{
  "qk_norm": false,
  "init_std_qkv": 0.0361,
  "grad_clip": 1.0,
  "batch_tokens": [16384, 32768, 65536]
}
MLP neurons of a small language model. Each row is named by its layer, matrix (up: input weights) and neuron, and shows model dimensions 80-143. Each number is 128 + 24 x the weight over its row's rms, rounded and kept within 0 to 255.
Before each neuron's rows, "fires in" lists the words (lower case) most often at its 100 highest values on Wikipedia text that the model never trained on.

fires in: "japanese", "to", "born", "ranked", "used", "medal"
L16.up63 [123 133 134 147 136 122 152  73 135 102 140 132 136 135 144  87  89 133 174 133 137 153 144 113 149  67 145 110  76 120 122 172 150 102 159 108 135 160 101  94 134 127 119 118 123 109 128  92 150 105 120 150 109 119 137 134 134 131 160 145 137 110 153 153]

fires in: "father", "another", "mother", "family", "personal", "other"
L2.up56 [109 101 126 122  57 122 187 134 145 126 128 125 164 120 117 104 134 138 144 150 128 130 151 145 135  97 120 121 122 214 129 105 115 145 113 152 165 154 119 160  94 141 145 147  91 142 133 105 105 111 127  90 140 162 126 132 109 101 133 147 107 173 126 111]

fires in: "is", "website", "was", "operating", "operated"
L3.up327 [123 117  85 101 155 133 143 151 113 107 135 177 117  95 121  97 145 167 140 125 151 123 100 140 107 102 131 104  99 128 125 142 123 127 135 102 179 100 165 157 112  94 127 129 123  82 110 131 107 120 162 190 126 138  87 106 195  98 108 168 118 135 181 142]

fires in: "between", "new", "former", "news", "newly"
L2.up425 [ 82 106 145 116 157  77 124 124 135 134 127 123 148 143 144 142 164 119  67 145 118 149 150 156 157  81 142 164 131 136 112  96 133 129 170 113 125 160  90 171 123 107 148  89 121  80 144  98 171 117 110 120 129 150  92  87 132 119 108 153 158 120 135 140]

fires in: "of", "for", "chief", "named", "after", "father"
L8.up331 [168 142 141 109 149 141 149 164 192 110 125 123 115 107 110 149 176 106 125 125  92 136  97 131 132  99 113  97 112 123 145 118 136 111 116 133 124 109  99 131  78 140 155 135  72 170 173 126 135 162 120 114 129 121  93 131 106 135 112 132 169 137  79 128]

fires in: "united", "river"
L2.up557 [113 122 172  89 127 144 171 181 163 117 125 122 153 129 118 139 154 132  93 142 122 101 146 107  98 154 129 140 121 133 156 117 110 109 133 150 169 132 113 143 150 145 133 135 135 121 168 113 139 144 125 149 162 119 122  64 114 113 141 159 132  95 118  90]

fires in: "an", "anne", "ann", "announced", "ancient"
L2.up485 [ 82  87 147 143 134 121 171 120 138 191 105 110 126 161 126 102  92 101 130 137  82 109 147 115 107 113 169 116 112 120 134 156  95 114 120 148 122 153 109 131 135  68 109 119 107 124 108  89 125  94 147 145 132 114 151 150 157 167  93 114 120 151 145 131]

fires in: "during", "this", "as", "in"
L9.up364 [126 109 126 120 101  96 140 152  89 152 137 134 120 143  93 143 128  86 128 191 117 112  90 148 175 104 172 126 121 157 119 129 126 134 113  99 142 200 142 105 128 127 126 127 136 125 127 176 136 104 117 158 152 133  91 141 127 113 146 111 125  90 134 107]

fires in: "length", "according", "rule", "multiple", "dating"
L9.up164 [173 124 162 137 118 168 134 145 143 121 146 127 101 115 129 185 131 102 121 103 133 106  96  99 111 158 170  92 108 139 105 130  88 109  66  93 142 140 109 147 151 153 114 134  76  97 153 137 128 189  93 136  87 115 127 140 124 133 133 145 149 122 116 149]

fires in: "about", "before", "some", "small", "than"
L2.up265 [101 148 138 135  78 105 115 142 121 134 121 132 101 138 121 117 130  91 157 123 166 147 169 144 117 100 128  89 136 101 128 103  97 121 145 152 137 125 110 135 151 117 150  72 134 151 117  91 130 120 126 137  84 142 138 136 169 129 147 147 130 124 145 128]

fires in: "no", "one", "stevens", "peace", "people", "peak"
L3.up202 [109 129 154 134 104 102 134 155 139 130 139 135  89 119 105 132 160 100 132 124 114 157 121  82 143 151 134  75  96 142 117 108  82 139 131 112 137 137 128 148 119 119 113 112 140 161  80 123 108 138 156 134  95 133 141 186 149 105 135 144  85 147 131 102]

fires in: "other", "there", "mother", "song", "another", "same"
L5.up513 [105 112 140 116 115  75 110 101 130 161 152 133 112  90 122 156 139  93 151 170  92 138 156 131 118 152 133  97 134 150 138 150 144 202 157 129 130 125 132 141 116 163  97 141 108  95 163  89 127 134 103  94 125 126 147 104 133 130 128 132 109 154 118 123]

fires in: "of", "theatre", "face", "diego"
L8.up422 [112 138 130 134 147 131 124 128 113 153 163 147 155 105 151 158 150  78 101 127 109 109 140 112  98 123 127 133 127 124 131 139 172 134 121 155 121 148 124 113 101 157 133 164 117 109 126 148 129 154 137 149 170 156 109 123 133 120 103 120 127 119 128 153]

fires in: "a", "the", "census", "awarded"
L16.up760 [134 140 147 138 167 133 125 149 131 104 119 159 124 128 174 108 110 134 160 113 131 141 130 119 102 140 121 122 113 118 138 153 114 164  86 145 167 142 117  83 141 136 106 114 135 164  93 111 111 102 122 130 120 108 103 120 155 159 126 138 110 149 130  81]

fires in: "of", "by", "administration", "potential", "equivalent"
L13.up280 [108 134 154 126 143 114 157 123  95 109 124 134 131 108 140 132  93 125 114 160 140 100 137 108 161 123 114 131 153 124 124 150 103 124 126 188 125 128 113 107 117 114 159 142 108 173 122 113 136 138 120 145  84 147 113 159 136 129 144 109 182 121 116 162]

fires in: "all", "come", "most", "tallink", "challenger", "leaves"
L5.up142 [155 155 139 149 135 172 157 118 159 116  75 144 138 111 164 117 151 106  64 149 116  86  86 137 108 127 130 150 148 156 109 156 189 108 104  94 139 124 152 184 122 142 122 100 101 146 134 163 142  78 131 139 144 110 105 130 131 147 174 135 132  95 146  96]

fires in: "the", "theatre"
L3.up85 [ 96 129 144 142 112 147 138 122 114 120 148 171 109 118 145 136  87 161 132 118 129 119 109 101 123 128 165 131 156 124 176 115 100 159 154 128 125 165  85 127 103  97 136 108 115 171 159  89 145 108 141 158 132 118  77 128 131 140  98 140 153 155 103 160]

fires in: "and", "or"
L15.up466 [150 130 143 126 100 108 142 119 119 137 147 100 123 136 119 135 121 110 161 139 168 137 111  95 114 184 113 120 149 126 134 141 115 112 133 176 150 115 165 157 130 113 106  98  88 128 125 129 135 135  93 118 104 107 116 121 127 115 128 138 137 102 109 177]

fires in: "of", "to", "among", "similar", "seen"
L7.up71 [138 152 159 153 136 111 132 140 103 121 136  80 123 102 101 106 159 136 124 153 132  87 166 118 145 130 112 127 109 124  86 180 127 107 129 147 103 156 144 133 137 107 121 162 105 147 128 117 110 138 100  90 108 141 128 165 129 130 124 181 145  98 124 163]

fires in: "this", "it", "his", "however", "some", "in"
L5.up411 [125 137 133 157 175 125 166  81 139 125 138 113 104 103 143 164 164 180 138 124 104 126 119 170 155 115 167 129 148 135  86 139 113  86 100 101 113 114 154 131 156  62 131 111 179 104 107 132 116 112 126 171 109 132 126 164 153 128 117 177 129 100 105 132]

fires in: "more", "bronze", "upload", "champions", "silver", "eugene"
L5.up546 [115 133 179 106 144 159  87 143 115 159  89  90 123 147 133  98 121 155 168 128 148 148 157 157 123 159 141 142  89 172 105 160 108 150 166 110  85  64 143 127 145 137 136 144 120 111 164 112 129  93 142  80 141 128 148 110  91 107 132 159 119 114 138  99]

fires in: "the", "oh", "tokyo"
L8.up204 [145 143  98 165 171 108 163 149 156 118 128 128 140 138 132  98  99 136 176 106 160 137 126 145 121 134 131 135 144 141 135  81 110 109 165  82 126 120  93 131 117 127 134  83 142 159 166  91 149 108 161 109 132  81 105 104  69 131 121 109 153 161 140 108]

fires in: "with", "according", "total"
L7.up665 [118 173 122 160 136 151 110 160 153 103 166 137 124 161 102 134 115  94 101 117 157 146  71 161 132 140 145 105 108  73  97 122  84 164 143 116 108 141 135 117 146 144 143 131 122 169 111 134 107 137 113 124  96 138  68 134 110 111 105 108 131 148 117 101]

fires in: "california", "announced", "established", "victims", "annual", "following"
L10.up247 [133 107 128 124 137 132  96 153 156 132 174 113 151 103 174  82 141 168 151 149 123 109 128 111 163 115 120 150 131 108  79 169 125  84 116 133 143 152 166 125 132 120 130 151 121  90 154 138 100 113 106 135 156  76 155 114 131 131 127 108 115  85 104 115]

fires in: "south", "north", "eastern", "western", "northern", "southern"
L9.up379 [115 145 131 160 137 100 132 151 126 118 128 130 130 120 142 111 148 140 117 136 121 130 136 120  98  81 153 147 128 112 151 145 133 112 166 147 108 158 130 110  92  81 139  77 105 120 125 108 111 130  99 111 111 149 109 103 136 107 111 145 127 101 162 120]

fires in: "during", "until", "premier", "successor", "successfully"
L2.up641 [116 107 160 106 101 148 155 128 105 163 154 124 146 161 153 113 157 151 126 133 117 114 141  94 127 140 154 101 137 117 123 109  87  93  79 148 137 173 139 166 138 157 105 149  82 165 149 158 115 132 154 142 105 125  95 150 103 121 131 126  85 115 161 112]

fires in: "present", "found", "open", "opened", "created", "founded"
L2.up125 [105 113 154 101  48 125 102 120 138 142 117 143 120 122 159 105  85 111 127  94  98 123  75 127 115 169 116  76 175 126 173 123 127 135 138 157  86 118  96 137 151 141 160 102 135 126 120 186 145 142 129 135 120 111 131 113 109 148 137  92 161 127 142  76]

fires in: "of", "to", "northern"
L8.up79 [110 144 167 147 121 107 149 163 108 161 125 134 144 125 104 126 171 132 147 137 139 107 156 120 138 146 118 114 147 134 121 139 149 118 137 144 107 158 111 125  98 136 114  70 118  84 129 114 120 148 112 122 117 140 114 128 121 130 113 101 152  91 101  92]

fires in: "the", "a", "some", "one"
L10.up49 [161 153 153 134 152 159 150 108 108 167 157 111 153 142 107  99 108  81 183 131 147 146 131 171  97 117 144  93 196  99 157 147  93 110 134 112 101 158 116 116 145 123 125 129 121 118 141 145 132 130 126  84 130 155  86 171 126 169 154 114 130 117 153 131]

fires in: "him", "time", "received", "started", "continued"
L2.up38 [116 106 107 126 156 165 115 145 126 171 125 108 135 131 147 139  78 150 134 117 106 108 175 133 141 148 115 101 131 178 151 149 116 128 112  80 136 173 110 138 102 154 100 137 130 142 154 130 142 113 121 112 116 140 144  91 132 133 156 128 125 154 114 144]

fires in: "this", "same", "these", "new", "religious"
L2.up728 [132 132 111  96 167 137 137 100 140 118  89 122 115 125 133 100 180 145 106 140 122 133 120 159 141 133 133 153 133 133 160 145 146 140 120  85 133 119 157 162 121 131 149 102  78 120  91 119  78  85 145 132  96 126 134 121  71  76 126 103  75 159 155 140]

fires in: "some", "many", "all", "several", "eight"
L7.up662 [119 158 139 121 144 131 145 100 114 118 132  98 145 100 159 143 122  80 175 111 120 124 116 114 142 140 126 173 150 126 143 138 113  77 144 112  93 131 143 117 148 150 128 161 146 190 111  96 156 102 112 147 135 167 152 151 127 117 151 102 129 118  71 117]

fires in: "county", "total", "paris"
L2.up339 [101 125 137 185 168 114 150 134 124 126 140  92 130 165 108 121  89  91 108 155 118 149  78 120 110 130 123 152  87 150  97 131 130 126 170 112 111 177 121 127 134 174 107  82 119 149 148 102 150 120 150 137 118 122  95 159 111 161 119 154 149 140 127 176]

fires in: "be", "mexican", "meeting", "best"
L2.up564 [137 159 124  78 102 122 113 110 144  95 138 120 127 120 110 107 111 143 131 123  78 129  69 134 120 112 118 169  56 120 133 131  63  97  93 121 155 131 130 103 124 127 154 147 116 128 134 138 125 114  72 115 150 124 136 144 136 124 111 144 175 138 161 109]

fires in: "t", "still", "remained", "become", "it", "becomes"
L3.up30 [137  80 129 140 136 157 120 164 146 124  95 104 120 146 124 122 158 114 142 126 124 163 166 144 135  91 122 130 158 108 106 149 173 152 117  93 145 125 132 138 164  92  83 136 135 160 120 114 111 126 146 101  64 133 139 149 150 110 147 113  95 184  93 136]

fires in: "during", "following", "after", "announced"
L8.up54 [ 69 132 115 123  94 182  70 104 148 117 102 150 143  77 116 133 102 189  87  74 133 126 171 144 137  92 122 114  80  92 113 135 116 124 105 117 112 136 157 127  79 129 164 133 173 101 156 122 114 103 120 135 139 137 132 126 133 151 107 105 150 114 107 122]

fires in: "no", "website", "mike", "played", "career"
L2.up83 [165 142 121 139 130 103 165 139 156 156 118 105 145 116 128 121 132 119 125 125  83 123 105 143 101 114 132 102 121 115 105  88 161 111 186  70 156 134  97 135 154 134 155 143 122 127 134 105 146 142 124 116 115  78  75 147 152 145 153 160 122 107 154  87]

fires in: "by", "residents", "unit", "institute", "assembly", "of"
L8.up385 [ 81 130 147 168  96 131 147  95 127 129 102 164 142 146 120 135 170 165 154 133 147  81  87 147 127 126  99 202 119 106 110 119 115 112 147 151 147 130  79 131 124 172 187 130  93 147 106 109 129 135 125 146 133 151  81 113 105 141 147 115 176 100 150 135]

fires in: "between", "both", "such", "either", "like", "netherlands"
L7.up318 [147 149 134  96 148  97 167 152 120  98 142 105 149  89  94 149 126 122 109 161 130 148 121 137 149 145 107 146 126 138 137 117 141 125 126  90 107 103 134 173 125 123 147 110 114 148 137  92 129 137 115  67 156 131 109 163 138 112 121 107 144 131  92 132]

fires in: "with", "of", "a", "that", "to", "without"
L10.up380 [128 168 112 147 128 138 111 135 144 155 150 110 124 120 122 135  98 100 118 131 120 121 138 118 145 102 156 124 116 121 146 133 146 121 114 113 104 150 112 120 130 122 148  93 120 135 119 146 103 135 105  75 123  90 113 121 114 119 127 123 102 137 129 146]

fires in: "most", "more", "some", "several", "many"
L2.up202 [149 127 159 140 106 132 111  90 117 135 133 131 114 104  99 155 102 129 129 108 111 139 131 138 131  95 135 135 123 125 122 140 146 130  96 113 109 124 194 159 152 150  95 143 113 163 113 123 132 124 119 122 167 186 157 166 159 134 128 146 130 101 132 106]

fires in: "it", "sexual", "is"
L5.up287 [ 97 100 154 152 127  95 136 103 129 136 145 160 117 142 120 147  96  88 109 114 129 118 125 157 126 148 133 134  94 187 126 161 176 109 143 150 126 156 127 112 135 113 138 148 146 131 123  91 149  80 140 125 176 100 148 148 143 158 112 114 129 148  85 130]

fires in: "when", "california", "anne", "ann", "an", "ana"
L2.up583 [100 114 120 112  98 122 166 117 147 137 113 101 149 174  87 114 100 115 122 131 139 150 133  82 123 131 152  93 120 127 142 140 121 140 114 141 155 134 138 108 125 133  78 105 129 148  86 144 121 126  89 122  67 108 143 180 179 150 115 109 115 158 147 120]

fires in: "figulus", "other", "under", "higher", "win", "oh"
L5.up593 [117 100 138 129 151 160 107 119 113 101 161 127 130 121 134 133 124 142 138 113 121 121 179 116 127 165 140 133 100 116  98 150 144 171 109 102 149 150 114 122  82 129 131 131  91 150 149 130 143  78 147 148 162  96 122 100 141 117 140 104 140  67 148  84]

fires in: "and", "television", "a", "tennessee", "joseph"
L9.up503 [113 121 123 139 155 125  88  92 169 153 170 126 152 146 162 135 116 143 109 122 111 124 131 153 137 156 132 150 144 106 116  67 125 159 140 138 147 156 179 160 171 139  89 141 140 134 110 165 103 110 124 114 126 109 175 172 156  99 123 150 137 160 101 110]

fires in: "river", "upload", "website", "www", "country", "locomotives"
L9.up287 [159 118 133 122 111 100 149 156 120  96  95 113 104 141  94 149 169 174 142 157 134 135 132 139 120  84 157 126  94 142 132 128 144 135 145 132 121 146 166 129 153 110 122 140 125  92 161  93 131 163 116 113 158 131  76 116 111 117 123 170 116 124 166 146]

fires in: "california", "points", "announced", "once"
L5.up121 [114 135 139 137 141 109 151 162 145 152 182 140 186 132 109 157  64 130 154 148 114 144 132 135 158 116 110 136 130 140 100 144 138 128 115 116 144 101 149 122 134 114 113 123 131 104 140 144 133 114 104 109 119 147 134  83  95 139  83 134  77 110 110 115]

fires in: "year", "years", "after", "seconds"
L10.up414 [ 84 136 154 110  99 129 139 143 109 133 116 154 120 154 121 163 194 124 132 141 179 138 168 151 165 129  85 120 132 142 106 151 144 122  92 100 178  96 134 144 138 109 108 154  98 133  83 121 106 112 144 132  70 179 149 169 143 146 178 145 117  71 122 183]

fires in: "present", "1", "2", "bronze"
L7.up69 [ 97 116 123 150 116 147 114 119 163 138  86 113 112 160 152 121 130 123 123 104  98 114 125 138 126 133 140 129 150 148 136 137 141 127 107 115 122 168 115  98 138 127 181  97 148 159 117 154 126 141  99 129 135 134 133 107 100 127  81 148  96 153 102 140]

fires in: "and", "or", "to"
L13.up326 [144 128 110 130 155 108 162  87 131 184 124 166 142 134 140 115 145 108 131 121 116 141 107  84  97 164 126  97 147 163 132 124 104 109 149 152 120 138 161 141 182 131 102 138 116 127 142 117 125 204 117 154 128  91 126 136  94 123 182 147 181 123 109 111]

fires in: "from", "born", "late", "children"
L13.up426 [ 86 113 176  91 131 113 114  89 136 157 137 125 176 158 136 121 133  95 126 113 122 135 151 118  89 141 148 125 192 129 170 119  81 118 124 119 146 132 132 123 100 141 134 152 112  97  96 168 176 126 129 128 117 134  77 131 156 102 132 101 103 122 125 116]

fires in: "was", "is", "may", "votes"
L2.up360 [135  89 105 118 118 141 157 146 151  91 120 108 107 170  99 111 123 142 147 122 138 115 112 146 121 143  96 120 101 178 137 145 139  71 170 124 119 195 150 125 109 134 131 130 146  92 131 121  80 133 130 156 152 121 139 171 171 116 108 112 129 130 168 131]

fires in: "to", "after", "next", "premier", "opponent", "upon"
L9.up94 [127 133 116 110 118 107 154 158 147 156 130 154 118 113 158 109 128 154 145 126 191 144 141 132 145 137 133 135 145 135 119 136 102 121 146  69 145 153 128 142 145 101 132 111 158 139 140 111 166 136 118 120 145 146 173 172 153 111 147 175  84 187 129 159]

fires in: "and", "later", "eventually", "or"
L13.up688 [149 125 157 124 151 112 125  89 110  91 132 129  93 137 115 128 138 117 131 144 168 110 132 115 107 177 117 165 138 125 114 109 168 153 101 140 177 135  75 139 135  63 138 136 101 123 112  95 114 181 146 118 121 137 121 170 116 113 127 133 153  90 123 136]

fires in: "in", "middle", "of", "south", "nearby", "throughout"
L8.up339 [138 125  93 164 122  82 153 152  86 153 117 114 119 160 101 183 188 115 151 154 172 114  89 154 119  94 135 114 126 129 174 168 148 110 165 162 131 160 117 132 125 115 127 102 103 103 148 118  98 150 134 102  98 146  94 169 120 106 139  99 146 112 133 129]

fires in: "people", "members", "member", "children", "child", "membership"
L2.up120 [116 117 143 166 148 132 146 169 138 151 131 144 111 125  89 140 109 134  89 152  93 123 154 107 147 147 113 123 108 142 167 108  89 104 152 146 111 128 139 124 142 136 133 156 127 132  99 142 113 127 130 119 122  91 154  72 117 132 143 110 158 138 106 115]

fires in: "a", "appointed", "elected", "signed"
L9.up367 [156  99 108 116 140 118 123 123 180  86 121 215 146 127 204 113 104 172 160 132 121 120 124 151 140 139 120 121 125 121  78 105 124 101 105 124 137 107 150 131 160  99  98 178 108 119  88 168 108 139 106 119 132  98 142 171 135 139 140 128 117 142 121 101]

fires in: "born", "roman", "church", "established"
L3.up61 [124 107 111  98 147 137 142 141 164 140 127 148 131  99 150 109  72 124 109 168 129  63 106  96  91 134 132 136 120 137 176  93 134 133 138 140 146 114  95 111  89 103 172 121 151 163 155 152 100 150 156 126 157 150  87 117 102 106 161 112 147 118 100 140]

fires in: "the", "s", "his", "their", "her", "whose"
L12.up239 [ 98 127 166 152 137 130 130 111 120 110 164 109 143 118 108 149 135 126 116 152 124 152 128 132 124 128 104  97 143 134 162  93 124 155 103 112 106  99 136 144 171 112 123  89 151 127  89 126 127 147 136 120 158 175  91 128 132 145 163 158 143 104 111 131]

fires in: "between", "both", "range", "live", "loan"
L9.up201 [112 132  98 125 145 123 138 145 103 128 135 124 183 165 128 118 129 136 136 135 169  75 131 147 154 147 127 151 115 137 121  85 108 102 166 105 127 135  86 157 169 136 194 140 136 101 139 148 142 150 116  86 116 153 109 138 117 125 129 138 138 107  80 119]

fires in: "a", "aft", "born"
L16.up631 [ 97 151 188 105 147 153 110 130 169 111 189 179 149 112 150 110 134 160 112 101  76 125 111 130 132 121 151 142 108  82  97 128 129 148 159  89 101 121  83  89 143 159 125  96 125 136  93 144 120 154 100 162 100 103 125 126 147 148 118 108 106 128 124 129]

fires in: "family", "population", "children", "species", "special", "child"
L2.up79 [142 123 147 177 162 126 118 135  98 139 138 110 157 110  89 109 135 123 116 157  95 118 153 135  89 151 106 150 174 147 146 106 135  96 133 133 157 115 144 132  82 142 124 163  93 125 111 159 184 145 133  79 115  92 160 134 103 116  84 110 118 142 120 108]

fires in: "german", "germany", "green", "sweden", "great", "france"
L2.up304 [120 137  82 129 101 148 181 100 133 106  94 142 117  95 115 139 122 100 119 107 126 123 160 100 112 126 117 138 121 142 168 145 114  99 137 140 128 129 138 142 166 190 116 140 155 146 118 121 128 129 143 121 122 166 105 138 107 117  68 139 127  45 115 126]

fires in: "this", "that", "of", "one"
L12.up135 [185 183 125 166 161 123  96 155  89 140 163  92  84  90 160 146 132 111 139 137 144 110 107 170 126 152 125 136 143  77 164 130 113 122 110 109 131 150 188 137 116 171 111 115 123 155 145 171  87 132 119 104 105  90 116 116  93 168 131 120 141 114 119 110]

fires in: "on", "according", "among", "to", "despite", "multiple"
L10.up364 [112  97 143 130 140 168 101  99 173 128 151 158 105 130 126 179 108 147 125 135 114 154 137 156 113 114 149 128 159 146 146 169  80 116 155  89 124 106 136 167 144 131 128 133 145 167 163 133 135 156 104 107 110 110 140  91 161 124 136 118 104 114  82 167]

fires in: "in", "the", "as", "for", "this"
L5.up168 [ 90 150 129 154 163 166 173  88 108 147 110 124 139 118 129 102 157 119 165 116  93 109 138 110 148 121 156 131 116  58 113 139 127 135 135 134 122 149 159 121 118 138 115 103 155 108 127 155 125 129 117 137 160 117 120 184 147 125  87 174 107 104 120 158]

fires in: "a", "away", "half"
L15.up360 [127 137 151 172 135 175 114 131 125 133 126 140 128 127 129 125 109 132 138  94 160 152 105 134  89 108 134 138 134 101 127 113 136  92 135 158 136 119 120 154 143 126 116 143 139 158 118 181 138 137  92 118 115 150 122 157 133 125 174 141 110 153 124  99]

fires in: "following", "according", "during", "despite", "with", "to"
L12.up694 [138 146 145 163 111  86 155 138  93 119 174 112 138 146 119 147 119 192 134 149 129 155 135 124 132 120 137 103 168  70 115 139 116 116 132 129 152 117 176 137 159 112 162 141 124 106 128 163 130 138 142  94 140 138  92 113 134 126 155 142  97  81 115 122]

fires in: "this", "that", "same", "each", "only"
L7.up563 [110 126 129 142 122  94 121 124 116 129  99  87 114 135 128 143 153  82 136 129 136 139 106 173 120 138 136 112 119 134 203 165 115 114  90 135 100 206 128 118 129 145 133 122 127 133  75 110 117 128 138 117 128 120 110  79  95 162 112  90  69 118 111 165]

fires in: "million", "time", "television", "times", "decision", "crime"
L2.up691 [159 113 164 155 104 136  85 115 109 107 168 189 115 124 147 131 135 115 159 102 140 131 141 135 101 122 116 152 150 106  84 141 158  98 163 148 133 107 115 122 103 126 116 163 107 113 138 124  88 104 113 154 119 111 161 118 131 143 123 174 171 120  96 139]

fires in: "social", "art", "music", "artist", "artists", "film"
L5.up650 [122 144  97 124 122 127 123 138 132 133 107 157 144 119 136 118 123 116 129 138 105  77 186 131  87 107  96 122 119 120 116 121 107 155  74 114 150 150 134 144 157 128  99  84 118  99 128  74 113 122 116 120 122 146 103 112  88 142 140 139 133 126 140 138]

fires in: "the", "of", "chromodontus"
L12.up672 [123 134 149  91 131 101 134 110 139 129 150 120 155 129 137  88 134 124 119 133 156  99 145 130 142 135 152  99 127 127 166 112 129 146 182 152 121 169  86  99 166 129 160 157 115 182 153  92 161 114 128 156 112 125  89 128  93 107 100 152 153 147 117 120]

fires in: "who", "status", "statistics", "successor", "successfully"
L2.up80 [124 126 146 116 141 121 114 166  67 154 160 113 100 175 127  98 157  82 118 116 121 117 113  80 150 178  84 126 110 134 129 129 125 124 112 138  89 154 155 133 141 138 113 140  98 100 147 105  89 112 148 152 175 125 110 116 135 152 147 120 134 136 142 156]

fires in: "after", "when", "before", "since", "next", "until"
L2.up68 [ 79 117 155  89  82 144 168  80 127 157 151 156 136 116 140  93 140 128  98 104 147 111 165 173 115 129 160 118 136 125 128 167 133  96 111 144 150 107 142 141 141  98 110  89 135 160 119 158 141 137 155 144 149 141 155 151  95 133 127 156  92 131 138 110]

fires in: "to", "despite", "with", "as"
L10.up663 [127  97 145 158 111 123 123  89 121 113 138 119 105 121 136  88  99 165 169 170 136 173 152 119 158 141 137 124 117 122 124 139 131 141 120 106 172 101 149 103 168 149 133  85 111 101 106  97 103 109 117  58  93 165 126 124 148 151 120 119 173 123  91 134]

fires in: "during", "as", "some", "after", "ends", "despite"
L5.up47 [112 127 117  84 121 115 141 108 117 128 125 114 150 154 125 132 141 161 128 107  92 133 157 105 132 156 106 148 183  85 102 136 108 147 108 100 145 148 150 171 137 120 127 151 180 130 129 140 161 123  96 127 108 186 156 149 157 135 152 101 136 105  99 103]

fires in: "known", "well", "the", "appointed", "considered", "a"
L13.up226 [116 132 171 174 153 144 142 112  91  72 125 108 132 135 169 170 110 151 104 153 140  87 128 153 130 132 163 125 121 113 109 109 125 113 148 146 184  96 121 133 136 132 159 146 125  88 116 116  85 154  88 130 163 145 103 174 170 148 118 154 109  87 100 101]

fires in: "that", "which", "of", "to"
L10.up716 [134 147 119 129 132 143  27 154 129 139 149 133 101 125 110 156 110 175 124 116 121  83 111 138 168 140 138 106 171 121 145 123 126 185 123 127 143  99 118  72 117 152 126 114 129 158  99 117 117 146  98 145 104 156 143 121 121 124 162 115  85 139 128 108]

fires in: "wrote", "when", "one", "by", "upon", "under"
L5.up191 [109 122 139 154  97 156  93 146 117 107  99 131 111 121 137 142 137 118 168 127 109 130 123 133 180 121 160 145 120 131 102 145  94 151 119 154 138  77 151 163 141 143  93 148 142 111 114 117 130  68 152 121 133 201 141 161 142 132 127 123 101 130 144 135]

fires in: "than", "left", "least", "level", "league", "leave"
L2.up290 [119 119  92 103 112 121 110 148  86 146 135 136 121 122 144 116 111 151 176  93 117 108 126 130 143 144  71 124 115 133 134 103 110 123 147 145 117 148 150  81 161 129 182 104 157 160 143 109 127  71 136 119 156 152 105 122 143 156 141 185 121 155 113 104]